{"d_mlp": 1024, "activation": "swiglu", "norm_place": "pre", "norm_eps": 1e-05, "bias": "none", "init": "uniform", "beta1": 0.95, "lr_head": 0.0063, "decay_shape": "pow", "final_lr_fraction": 0.1, "doc_mask": false}
MLP neurons of a small language model. Each row is named by its layer, matrix (gate and up: input weights; down: output weights) and neuron, and shows model dimensions 0-127. Each number is 128 + 24 x the weight over its row's rms, rounded and kept within 0 to 255. Numbers have three digits each. A neuron's up and down rows have the sign that makes its largest values positive.
After each neuron's rows, "raises" lists the tokens whose logits its output raises most directly, leaving later layers aside.

L10.gate201:183183177144101131155127137124103141158134119179107113128132132161209101144131115103103116107132122162134158108113134134166119130151143108072144124106167121063163135135124110132142179159129116147168109066121123115122137139144108073110100147091150181127077114096153132113122096119165104097138147138116139145138122104144085104079133083052149124108145099139109110138122078134122134136169
L10.up201:186172156145078127114094153143124188112118118133116113083124161125147099152123164119111120119126132101165115148091099117185152148130133095141150149110124098131139150132146129110106163177157144130140085122062152136083121115111103131109146100121138144122132123149112099084138163113127125141184118141139139140153087145173085140126143107132116111165121131126085142097115130121143116115141
L10.down201:134122107170106130137134146117136128140138107161142137126121151133132102144146147136146155157133095092122116163107084157157148134106101127117109107130096135112115127095142151124117126123180127134155085095127135136143106085111136133128153064132125128130141114145133129105170143101148143105156136146149139131163105141126162125142160114095182114155118210110118178075096129133151117121136
raises: "v", "by", "vin", "back", "ville"

L13.gate826:088162136127125128139114113118117080100165138127156153154135124107105127096108135140125135129162138151140146155148123144131106138130147120093154150196112154172104124100172139147079139107126095107143124121117121074152105094128108111137164144153164147142119176089099110138124152127127174168150129173128104098059101105120145151083124115125125094080154119150168139122160087108130135078111
L13.up826:129108146088166144133129138119160108125144134156134128080131145112142146106118149176104138165128134131097143170104109158183108133145129134095105094092079135147183115139166159100128125111109103198137113120126095130139111100106127112164135107133162113184136169165113141143118141149127169137118104152089131153081102088152100095132118133111095098084132138161143145127138148148140105151131
L13.down826:115173119090141118156149067103126117152116097136135109111129080119113142135105116106113122132142133171157112163138124144161132151094132125131111116145147117104085126097101135148157117095146156141107117104154118122124114124139104184130198118115134129136120156151093083139158114153166144128119152120119120100166136104146162117081125161105140107118099127129138159119148124145159104128111
raises: "ing", "ful", "ating", "ving", "uing"

L10.gate44:105151136131143149104164151161089079119129125123128105102151138133130121120104168149117124180120126116097149095123125110079131130138133147124120107158153114118157136118175144163142147088088109178129156101166088144149122100098104137119109172091138140113126104127112171114094085143136104105098142144134153095141123150150134144145133155124170129116106124181127064142109124127148145139158
L10.up44:140132158134151122083121177168122131125129111075151117148117128098120126165110140140166159150121117183122137121123155117153149159121081122099126112147133130087101135164102124153087160140152074110146123143142092154147116070141151156100133148116131144155126132161136109135073095134148124115144088135150115138169124162120155149159094144101110132157098144144117139130097118134182131101129
L10.down44:130132190122123147132098141162119087097059084106139120103111124097123103148160087124126086104142130163126158117198128103133118173125133106100123103136214138120120151142103106143128132123170102114127145085132143160157125102085118125155121153076118114179112168139156087103114123128139109115125109111122127112136124133097155119138125140071177176129126162148135139111167109093135101091142
raises: "ably", "able", "sk", "usc", "ed"

L13.gate564:145125103115095104123135134140126100143123142133116131172137128159104189167177103137120114144123109114153103100117191118137129114078135175119123151141123131141086104114103141176139158163146122141088122166098100141131118094157135132117131130140148126099162119114100150111065141103089116136129133147107144125134110142154128082131131064134141165141111128115106129137179123108151139132154
L13.up564:153161069113096163106138132131109136160165117091115156131128110123148131149125103111095125135149139121106121155131145120132119148105156161088139094129101124105158153154160121144137160137151112103101145153101112107149120121193115078128108147130136090147144152085131136117089126144113115117101110139073110142138157134110150122144147099148164149088128091129158146148128143117141105176152
L13.down564:119116109124127131066115122165100160131090128132154144132104110110126096128179103145121130182113129079124128140130086082132099126110152126138150134123118144116155127092158101132116152110139116140105125139118134124135124134076161110121123156109109103159142115148120157176156126097145095131109102122123083125116131150110178114095164126131113124108108116140092099137141160139106142122166
raises: "ults", "s", "odies", "ists", "ids"

L11.gate724:125116134088138164143143157113150131150071144089109134130121140119102135143128159129111129072111166132104131148140132094165113131164108142152116124077127139108125144130117155116124111119100149065134125128153154090149129092141138136148132100137152106125073107129094152120100111148112125102120106164145101146083160142112145169144113128134134189125104105114155108109149066133127121130149
L11.up724:093114152087134102124097160090141087120101139128131175167142126168150134106139107136159158105073158132094106171138170121129142148097154139139125132088117127110090111132079125063132100151127138118095134146153177119175120112114137175181103124121123107127146121149105138105114109150112151119150105134144131127138121084130130148141140193150136083131147090149144137099113131105100115101107
L11.down724:116137107151113132101132141141136118091162118084155119133128101140150159165116112155139099142158124159142155104114138158169091128162110144141179095116120146136109121126125116119150086120108156126151142088121154119136104124126088159158144138093112129131124154095093146138136088108125164149123144128156119101166095112148088132111151136103123131113073197144136151101136132142085136151150
raises: " highest", " largest", " most", " majority", " top"

L11.gate942:155149096147136141126117120163111146095096138122104173191095110170103102163108120113122122140133101108125154129147124131096130127076140137088109082128101196140113166132123124118153133173139144155149112142140128131133115100181116129086113110128100182097154078117153133130115118097108119119135112110111145142108171161120162147134119106138096119164152115115119108105125116095124140125155
L11.up942:119129147121139137110136129146118147119137142144135134175106079136142142131082162102120172152131128140117122140134155112109142109085135138084097103131153129148131151143102160137154121115142130093136114106132120139122122115149115126097146098132133158111121123131118102107109125102117113135175114084139136185149147148089142133079141160132080102132181122133123177111113151168123113134103
L11.down942:157133164093143124111105157113122122137170119149166136188133147089131166111103128145134144139121125125116078099121109109098153142114103153146130128151144167129108143111095127079128153088097159138118115112145102123095124108155123108094107123129143147127177097152140120113114104152116139134165096107137163140134137167097169106076114127128122100164131111133150115143102140141155109145133
raises: " respectively", " including", " etc", " meaning", " but"

L11.gate991:088125113120173118131083131132144134096162118158104128132173138134141155139125078112091098113132157100112150108067136135124124142132102151143120107156119136152161126131105144150103114130145169147131129146161118096088134144137151118112086140117101124131146121136097118126098134120080086150162119151164125139121118164094121144138125169123116094101137156117143133145171153113117139099127
L11.up991:128172129126107100127113130129153132107116146172135104141120109171133109144122127069151131112097161113102144119156148109099167099136123137155103109127104142107153138141139147149146132114093116109156120168097138111092071159130161181155137175131148131098085136131108102119160149123141158171132118133138086111133161160119100114106105125115180136130135145079125125107132114128136150095138
L11.down991:110136093139137068163122128143124126110149083122129134105183127115157166113098125133122094143148154097074139081090134161135140100157126153112184112152110135125122131103116115091094139120135170107117121112123140135127163120136121101108123124138087131132136110104121122150115145117104152121123164181135091118089144129112115129184157129158129174073133144115128136116126140117133105140104
raises: " species", " males", " adult", " sex", " age"

L12.gate294:174113174121122100155117150153159139163114153104128136097126114090126155123104093121141139140120110178122135099114129111161125118128120119159090119128165156106148136146120143109112117143175155131108099102115144115150119136154139124147161136173118128166151141106164141128128109129088125105110152124138109172103147121139115126091147087122131128129110110155087132167131116131090133141137
L12.up294:121149112133136151139155178158111151166089113146108110093085139134096137157121099159155139137156148156105163073108054071124127111136102119159122134108143130136155138166101102109146131113121121099104129122132090079130133143166120115101113120178108150130091157155142138141109148151127136167139138105086127153081100148150134145142108102118169122140140116168100131142120151122132153144106
L12.down294:101139147151134140109137176137080126135143136160118119117110125107125132132136120150118137142135134137078106156132119111137136136151127120166115112117140147142130150134097136141086161148158105102142085118098090127077125124162102111169156115130141081115159134161150149131108134127085156147125124131148084150097107174117132149109128068147178109168152101135119140147156123071136143114118
raises: "ym", "ources", "elf", "ection", "econd"

L12.gate610:151128119079116111121112086082110095122104110118080140156112150137123078150133098100144121140116088117174115153141103101116162149126138181138111139141104132153130097134110127160091093106110144125131123134122108138117164147112169136129151144140082168117183155093127171134175095135132126117102140132067115136147159112123137086116111110125103101131152138138141130105131107096159129116103
L12.up610:108151139098122136125113121102127098108106143118095106143118062122134132147119135121099071152179105125187115107089083152093121102120157172115134106132126120122159170080112155139142127121145110097142161126113112121133088148152118149123109136129096134129120131078130118141127130122118165136175117148120120136093088124125125150173109138121101138190097147125136117137124114125075157150093
L12.down610:085121095131125184136113115080114106123119140104102095081110103130138105163168145135084152159123135120135106147168130142132139164146099151095131136095137162115126133074157126090139136113120125162137167163096121149135144136090118120136117116135130157149145143152166128138163166102130136136177101127136110109091110150087137147159146140055117135150130152116127106154139109143116114171091
raises: " what", " it", " this", " when", " how"

L13.gate1007:185091117122136166104160135097116123101141139110129138097098142125125139111116148143133120146128139104076129138161153097208133106107084141126120086177156119121160145146125126124145104121097079166158121125137134077176134142113113113130147136150123133096140126121149132162139143167137157124161148194128172163051133120118135078098125130138113157077123118138123112125114161120122109115174
L13.up1007:112133115112102068139148133185120169149143145119130141124173109139161140132172154135174070121129129118095113112118094131090128116121116120084091164084101147138178121159117119125097141155082124135133112124150096116117166156103118130087129167093147125160179166108072112116130132148129151136104157134125109138114145133168165111115125107133096122123081124130126131136116123139126139142128
L13.down1007:120119129130131153086136115108110137123113121152132134146106128163105093142146155131123133119141128139125112126168119189159132116108099114123104128152143146123098140104104139157073110098162136126137076083125089125152137120096086126138153131113133126105127095144114125108153140126113131139148158126090112149141118124109141091155143142110135156102074143145138095133167130143166087148191
raises: "ings", "ing", "its", "it", "ating"

L10.gate69:162147130115135104133089130152126191151091129114073103091171120115155082141112141138116119124120111136107121130065146126132114134122129132187133123148126134164131124169166111140099091154089147119142149124124127099086148064101147145104107148139121147076136138163113125154080134145147167123118147170155113132110123134147184146106133114143140106147142130131118150117149137126121164104109
L10.up69:150121124130136098156172133126104140123113084153089132098095059123114132102119109101127106167130121167153139110118119127166149136120141124126156141115092109117137110171122118118115147115095140147124140154172134069102152109086120162153117156109167098082127139161100111155106106145143125165073117136114108118112112116159137101130160132146133128158151099139132170103161131099160142153135
L10.down69:140115131118144169126146097123115183155155093171099146115132106094146169122143115132109128121113123100130184173122097122132158134112102108173130094127147118124147121142140116084123107152129152139134187124149149138104148125093119132144143148114123126110139180098098085120100106175127158105079192097114144127167143095150160112128117152113155103131128148080172117119103124125119099157152
raises: " Ltd", "'", "’", " Inc", "',"

L10.gate343:116151137130155096108149117147146134127093109172118168125153125105107112101111143093089133103103148118130123101089131109117116174153144134129109133127099109083112137158125177105162154137112124114164147148116131109127165137137139116070109118162143133117111148106164091125118159118121135132103102138143153123126117120113179096138131140160146099129111128137128104165164130131130112089130
L10.up343:081149128107133105124120111130171149113123102144137111116172132101130177144083111118130155108100159133134121108132140138144129145138093150154119121116127116160133132126098111154155174125106170102124113118108106118127114143079131084138122134167110135101153154132161135057130125125150172126150152122173166141114133133147132097144125121154112099093154137100128126118112126099185116134148
L10.down343:097111128099085136105116135138153144136177107149109126153151109152095170140104086107130131114111119111112144081103097103146146132178094159124121155112128087132148133110130133125110164136140082126124131120111105137136131166120153095127181110188131127118160132102151144106134136149087119145149164143150133153095106141135141115156125136111107113083137140133139101131116147126116118138200
raises: "ii", "ica", "iana", "ens", "us"

L12.gate935:144156134097160142130096119167158141139101129141133134158152103120140161133143166102112100094107111090159116121173111126167134149074079134158169073132098113135149182140109187074112115153099158097147097119095153114136124133104141074151134163146137121126117158092158109123149108078143121142173151117125103116135183147082106093119153137146124109137156105163125137174107123122119166148106
L12.up935:115138118118157158117112069159124130111072107092133138167114114112128154131112106123132132156144091119095137140101185109126118156062066139140122114117100123107157135162114119122133118131105122131133100156103121110134097119144139121148117106145108108169120091125146173149147125152122128129128154128148174148104112134125177093180151108139134160094164153144114134119097111115132132138127
L12.down935:153126110103146106089134117134114143149087122073120108196079158094110176144080120158114106117134115131109154163089158119148141111104141198140130134126093099150124139121106148135098130149137101145149107126136119128129173118154160125113134107129138124117121119153113142171154084142112144105108109145147131117130127144124121126117119123159143136096097143125154131134114080117136094196105
raises: "pe", "my", "ch", "ga", "cha"

L9.gate944:132137153138157092111103108145134153148117123144123165103156118149106125131105118106127101105115159160161114161124186138126147145128139102113130143159125165089121107101103137145096127135113114119114145097142162119112073132147165127099078084130126111143105158130116142123129131122074124139158091138154131096118162149156102164121117131177067154126113125159126146151159132177143148090118
L9.up944:105147206113125176159111103106103180144089137142102136106116161151119150129117115088107103117128118122111131160126147119120155106119099172140160174110126126167132092152158122138090153126113121079120090133163173125119109125129097135117135151117100124152136112095131128134157112109129151175135127126146142087129126134134110136115129094153131128133112097114131168128127130127129161104144
L9.down944:147098137156156118120089167114085150138130106094121143084135134135121125179157146104123133104144131111111126124127195104119148143117082146145108141126185101123112117082144123135108130137118106148172142121144140163104127153162119116133123121173066109108110148166113116148121127100119119141149136118163138111095162138109131127079139166128078172112112114157105149127126175147102167077106
raises: "ages", "age", "cy", "hood", "ship"

L11.gate546:145099074125171139114140105149116100159102143130123140110165151127177120136111170109128173145100121147116139157085094172131119115160131125105131085086141136192121108149112204159141127112119135089117154109132180128109107138136157128159127114148128144157148130099150124104139112153079127140119175151132120185159129131084126137152131115129126145158101123119148183181101157106063116130141
L11.up546:143121056122129108105154119129133125153146123116147148097134126119124109148120156146137080128125167174132130147119146125091109106154139106123092096117098162135133126123159182127131139107122130103141123078149125070134111094117156109169126112110100119151135141117146135094162100137129100131139141100118140170130109142088114131128153165129115132111135127139150117160100146096120142153108
L11.down546:164127124156150108143160127161126128144155137074165136137137114112123117137130149154130147108095145125114145160099152168126143160187119136156141131119130146194121101117148140097122113129135106146140142152097145127152118108125086137146139103126140133137168189112119123091156132136170105157128134127098129131120116128095077104108141130116128113110121112154147111126143102134119149145108
raises: " we", " I", " my", " We", "We"

L13.gate898:123132140113072090089100123118105127154146139178109098130157115116113076108110105120131099102134139095092110119127119152105112094120119139123093104166145093117139150134139131123181087114143112092142115102131077140134132133173127103179128120135087112149101126088110139077108119102165092123128155137115167176131139084097144142127141105122145135136119139112110158156141138101172106146134
L13.up898:118134119144133082104120142093158107130115146122158129110092155138108121144129129154127117136146113114149089117161151132134147110119105132152116105116117152115178160164082156108193176125101108165111098127179105115182105139169114132110106134137092136130099114129126105149124079127096159125083120164112140115126107093109113106115141123074145096095186116114151148123173132096130122109135
L13.down898:127147141122148135177077118148122102125120134133130108120113106132147124135118160092120158138120169156122136110145154104104127122137126183126153142158105165143110097143088125088173145120095146137146153141129124120134119129146137122097161098122128127132158125145151146136169099146128114109145179125124184126109139121109115131158116109124124157121153151152120154114131111121169148158128
raises: "ne", "pe", "que", "au", "nia"

L13.gate901:192163143145084112068140128155099121112134111103133140178146105144154117101174170135088137129126152138163130107116125137158116159132083087156129131108132118115079127104142153076124152145129149156111121100139113129135124089148133151118164125175142138123165100118140133140083148152099104146102143149120096115118138088055179135083110151119151112103128087151116127098108113157134155122121
L13.up901:139063112117129164086123122110083120127152160109144104144081094090098129132161157100136134118136124126152121139099148069121135139162143135141178163136132120124081139157150086113098133142144145119082148139143127136106156122176107121136086129112106151185126117134154114139133188121107137132110148111128133178121155110077118148112097097101077101122091117092081117144152183119147107152138
L13.down901:156116158136103122130163119132159137128113165156107091092153157120162133152113114093087101215111172147137173152118110089096120161092124134150100154115099097087144122137126150124110098100116112143066116097129105131162183105110155168107122138107117090126159130151096154118074154118106122132124099121172136127131140106149118108135147160155115137144147101126156119130134096113145066129100
raises: "E", "P", "De", "Ad", "H"

L9.gate204:129135115115117106087100080111124118136103118142136118186142129121114165123122146137138151191158132073098126139116115139108133155117153124141129105112122121128125096134124148128146141090131119114141143120130107130163162110120140124165140154098131114133128120113114140155124153111121106123138164099162094111104151125108120112167123122155131144077129094158147130185130102156095135115127
L9.up204:138139136101095133145143163178158182115131108148117144170151145164102170118109079111120158085143102099140137091153102153141155114109117106128161146103083125131098115161122100130124128137110153121114134160132141105145122154116120106133114129185066124109148121160152120124121098147080094127145133138111102184126154167152116159129148122110145095100112166122111170111149135146115126161116
L9.down204:183140146154145142096149131124146111132120123097149130160165135094128115115098147135137137128125168101144122096155113137167097117093125129125178116141116084093100145137084115095123075105140167136106104113131117143138121106128119105123154151128140131123114105170108119116134118131133133112154110153123125174156130127138122132133129101130124144124107155123138103119152132134128122125074
raises: "s", "sp", "n", "k", "m"

L9.gate511:137121117099095151159101131115090139149115124149119153113145171145115129174120106115150121115125091158154113133115095176169165113122127102136155142165122133125137144120125146127127135086156135141156101152111134172068109124093082146130087126111159142182132117114159127112122101090147165127119136103103111136111117139104132108130107165149127136151155145113089115139128111149138078136186
L9.up511:107134120085122119124118151099135121141114149134125129117154107080163166156127167141108156097134125113138115154142093130132161114137107117164152165122138110155113097149156150159129124140123111073114116143155113137121145131059139075122076137134129141103139116127107157148080140155132123140179149150125133114143134134157117105126154171162156119094148133146074097127098150139154120129132
L9.down511:138165203141095098136125185123158125164115165102152157131119143084153131105099123124176113115164139099142131161123122135123127148147138106108128114138164131097113112109168144150157081181137108164111120150138134119094139126173113139095103145080129110125137127144160135136132126174150100121132086084095126120177148157099096142119126082141167087130134110137146098126167096139117134146122
raises: "h", "jo", "ur", "au", "ira"

L9.gate265:098140124092126138143122111126163079140123127132153165137115073118115116142155142128168102131144107155140108106090138138122119162131120078185160122097128137145150132122122110174115161099150159121075135140139091142112110099139142124094132132093131143124073135150142119132111127104111144110155123075118126116120146110123157174146125092189123177136101121117115139110158129143158105138104
L9.up265:133148156139094111139107171170135093143094145130133132155162112121069129128119103132131143142126117108111148147117132141166096116134124089131138116108137163129100095116123157145108182128159126142148135124119155100137107108106136206071120117125130114127163128145160146142132090134127164164135149098106142127100122122117098093146140156186112159148147107178129146126135132107134086088089
L9.down265:112140078158123121112119158125113093125139185109110071114140109161143111149116093111129107152126113153128154160110151119148185102159149095134112090164113141156105141107109153140138116141135147158136140106129147093132150122144085185140125169134099118142203151136131129057070172121115148122149060098117095136102164132170103083095108156138082154165116196127093108103124172146160131114096
raises: "ism", "ized", "izing", "in", "istic"

L12.gate751:113109123154149160143143091131146180153152128123114169087106124124155096102141132108141156089135101147127095101135125135180160176110176121159096138127154106115112101123148123095124114141098169117093119132138143180091137134134102137085113129149090185114134135124147110117165138173124153110128128133115126144105097100107191127119151110116104145126159139125090133122157140130094128161117
L12.up751:100119139093147180154115108118133153130126148119166103085111113115117116126150112104150112181117127137144133098105132104117144121145112092137137126140121123162134145113109141099152122125130097146154107090150140149126086101143138122137121163151104123103137128145151109144161145150132157133102116085111163152161128105100146104100131125112111151199146110125115134114126130096117111087169
L12.down751:126139100139132142151150129118148148165111168107117151102087123122125138149111146122113117123138118141117117103120078126114130084107118160164108144168138072152118111207137144089097153158099141104132154129105105142135155136116099109086114091115143139128115165147155116086142134155123160143099144120140106120136118143117139124100118152094187074124110095110139103144193137135135130120161
raises: " achieved", " performed", " held", " made", " issued"

L13.gate404:097152160090191144171131128114145123135088114116146109107140123101101106100157135164138126102118103118131117152148074112116104111120106134167136140156112127114140089134134125108141125124156154069091122195125102116093147147083134105096143108158118103127150134069148133105089139131105126113139122158135154135106121106117189094118143115100104149154144151130138138139110142148179098136114
L13.up404:093124137115127105100116104117115137116117113100133118139117151122146126111132140121123106149086112147138153129108135121132155094134110155143144133148176127116081104138097106142157152096170149076080131127139148131098129151115136116113088124111110135093129092102130123135123133127157134087124106127109166141164093114150089200133118195149119122125134127171136139110156131150124136162128
L13.down404:116172115110123130124143120147129161105091121136086128076214153181101094124138097151124140119167131101112114110139125137131130124143141119151136127134115156149140120161111132101158080109120108054174152154140129176137166141138123120122117125139133108122200138161149103074095137122153104140124119110117150111143125077100136118152125129104160121151117133113114164125118132153116098105123
raises: " with", ")===", "ently", "ess", "ered"

L11.gate145:135148085137115135116154135183101173104158146161145166113158152130138112117145154114111105141130118137084098109161130107150145147088156095174193129121136135160131133143143104095134146156093086170125139159119146172133151129112119141168133128137118122119146150113159120098144153135127131111112114118163117119176155132137140131153161090152110163116088148148090134101109125160105161115179
L11.up145:134142110106124111157089130136150142145172108110167133191147142123131091156062142112115110152139121140103130101155154122110135114115166118123168104130124121099129113121121138135121100109126135139177185114132121142125129075125137151085142116101115120139127099119143140100142136134137124102079131105124108088175131120142145174126152143116117116133109159136107116145108095134070100110133
L11.down145:094162116133124131153123133122079151124179090114171082129097104109143146140144149139131120084123080169144140143137128126144109113088131077142158109124130111080136119142105109109100118100083085161157111122145139121130136130125090153138146118104120119155144157123143170092148161103108086094104127138110082116153142119108146132161108114104191118143128157124117139126113087139116150126130
raises: " basis", " level", " points", " background", " charge"

L9.gate755:145152144138115157128153091115100141171107132147108137097115135107079108168141141149134142121096143148139118141126139127124141112126165047094129171189131142111138095148132100128156129108149097118125080194105097124112095105132157125133111090160119126139096129143167090089084196146133122141131158132118156123150132122136139117124129136104116153154162114105085158125175086160138125141106
L9.up755:128131150128145116114150101118124127135092104138070109143132104142168088110119128150109113085133156145085129132143133091106141114115164130064121124152122139145114123136108103139180113159120141106110134154137133123104091115096142098102119131097154145124160147157120098139107190136104100139171170100092143134173131122151111130154129120155135092167094108098117182152168076081177122119137
L9.down755:147134120125127116141140113127136162136153102073137125100156133136119097142133159122162102120176118151108157122153132115095116091175128119114136159131149145138143108096137121105115100162120105122096150124132103136160112129084188096102170091143130154102113168165127104083174120111105121103113082120112114120132143118143108142138150098091163126191125124113146094108135104115136137153163
raises: "ba", "stein", "wer", "bre", "gr"

L7.gate590:110132067133129135134157123126127131109142123153120158106145151153117133135127113092089094100140163132113132141187156122175090144107167101138152146114073106145119097149095090147128139141121148116127131119164130113090101156092136142099164125157146132147161206165153170129156102114159150097123096120095101175102112112122148088109136157160070129141122100132104106165169135148128127157122
L7.up590:102153118093108147170173106134108134118102135145093153123140148111132138150135162132103164095150134098136136154163125147184098131115125156135140120137110114142120137166122085116139147132132115160099126150133104121139112084104141142094196136146107123155148183119132102106105091108141127142147127128161101124103113088127149104121118133163111132175125121161110127109128197131115144161101
L7.down590:116057099108109162133129136097146094185121121129121165132169112077136140138091154134098160113112164094112131092130100150135116142112110108146095110137152130126141109108127107170159102104136113135123139149153147117143092147145154144122120101096151148168118093124123107130133110142147131146127123117127162150142100121112108140094097127114129149091133128105120099149140166130131158131132
raises: "orship", "ors", "oral", "anced", " response"

L9.gate949:081132144131080165166081151126118117134111086116134129109180085126118061110117161100093138184097122168100148163122136117132118130173132152139108149123123164119136136136124127144158131112095110114111132136154141132135121120095145124124087131131113093137123117114099116143162143116131162161135122136174098100127109092135146108091116123141109150172145181145127132119126125118098134149109
L9.up949:094157143124124087120083150137129137149139101117089105139149133127106144097123130189126100170157151100104107139099105101103132115123121160120159104126110156128103145120146146105139126143144142123099142141126126131123151070074076145141110113173130150122109095136110126121114130110111180136122142196091131066118122140093105151134130143119104169117103138124152098114126107137141145110107
L9.down949:139103086128101124129121145127136131167152112123093129126160104185150092137107121100072082139134127132122121094107126118148122162128168095171119118104122136105145136075147161101110148112148177120143115092117141134085115133109131126155079087142129171111078153149111108148118148127160134134119113118167090120122137146152113129144126134130086099125097161152101099091146119156153101140148
raises: " him", " it", " them", " this", " himself"

L12.gate451:148123145119148113125120083113140159153129143118169167160103121136112111132121096132125143112155156140147130100132095141128122088128119143156133132104140145168153105128132155109139132160146089125131174093103118121129148127167146151142116095161182080117142131130160129093106119113137136154134146150149111057170144094123123126098158134124133137110130159066134176092119096082139161158162
L12.up451:119154165134153114139118140090151148105121120151122129108132151154114091156124131156092171091142148126132161116121091082113135097118123135165123138114080138148124133150115116094122135139149130154116094077158136137158112127180133154131117134108146186115162137105179078131125131106134149112074114120114085126157101149103149124129148126179144132151118138102120156110115114102102106120134
L12.down451:093076157131132121122131123156182143093118128121130157143138077110121114150132110105116110122131160123119121090139120116135150126149090121150122170180158131114112138090179144104127138104143123104126120109093104118099119128140130089123114112164111103110132120136123075127120134108165133135133122197162143148130146110110082132129124150111133146112145109135123149118125095135137152104147
raises: "are", "ares", "ars", "ar", "arus"

L9.gate423:098142116114102144148167150150134120130134131078169138161127146171120125167143123120122138105113108103104135109115118090126138106145149137112128123095118158113149130154104178060154112109110179145132149135121091145133100163138124161153158135144097165106124108131155092101155122126083143119103128131105093143104154110116098126109120137129121133198104096111133161174133123099130112143128
L9.up423:138121133113079124127156152137129104139127132108150123107169108158138161117097139104073124082133143145128131134117141100113137130151160165113180104114138150093137101169130142122144134149168148126135154124135142087118145100140145162098148103090103131114152128093096111121144145150099178100122090119126135103076128150127112127148144158125110102131134133136142165131121164098139098149117
L9.down423:125118147084096114114139173146096099123123148141134149162162128128142195144123132114145108103131110122139143174116113073107116135145143178156158123113155111111120124161118114125118095157081156121118103093147150129151188120180113145085132106141119122097152129165115141137153148099130140114139119174137107110113154159127113122097103198145105110153120099136146122173110132112127117138161
raises: " president", " charge", " chairman", " Chairman", " commander"

L10.gate445:158091120103086169102109131158156102135135117103104122158125128114112143114088157087098118141139111121130189109123140127127143132118135119137164128114148129110149114111145150134108151150125096116116117107074102134161104129138139164127198101146160132113163133081142105105111111114133094139120154094151128111120140131063109138114131132116106142134186135121109159094105139152093097087104
L10.up445:127089150085135143153164122130124124095111157119104119096150139120100136174126097131120135112159158116183110171108102136146117148149112188114103134096161135124113164144117114125127104126177128162123145148158096142103156132197103179121118122105144114072094147149108098110126117124174144140159101140112136103087133122135118137123116153147087111142135143157114137138120125134127129119124
L10.down445:123143144132118140090154108114155083156113157171124121142108100101139111141128144113128122138147089133127148123139147119110144157149158149113129077100136125109100183133120121141141123136149141133099131114093168181114136110153100132159136141097115149133113122116115136123094132133122114160139106119086156155119154144130114150134114152159110142093105108132129100113123122125158099148146
raises: "ized", "ization", "ised", "izing", "ising"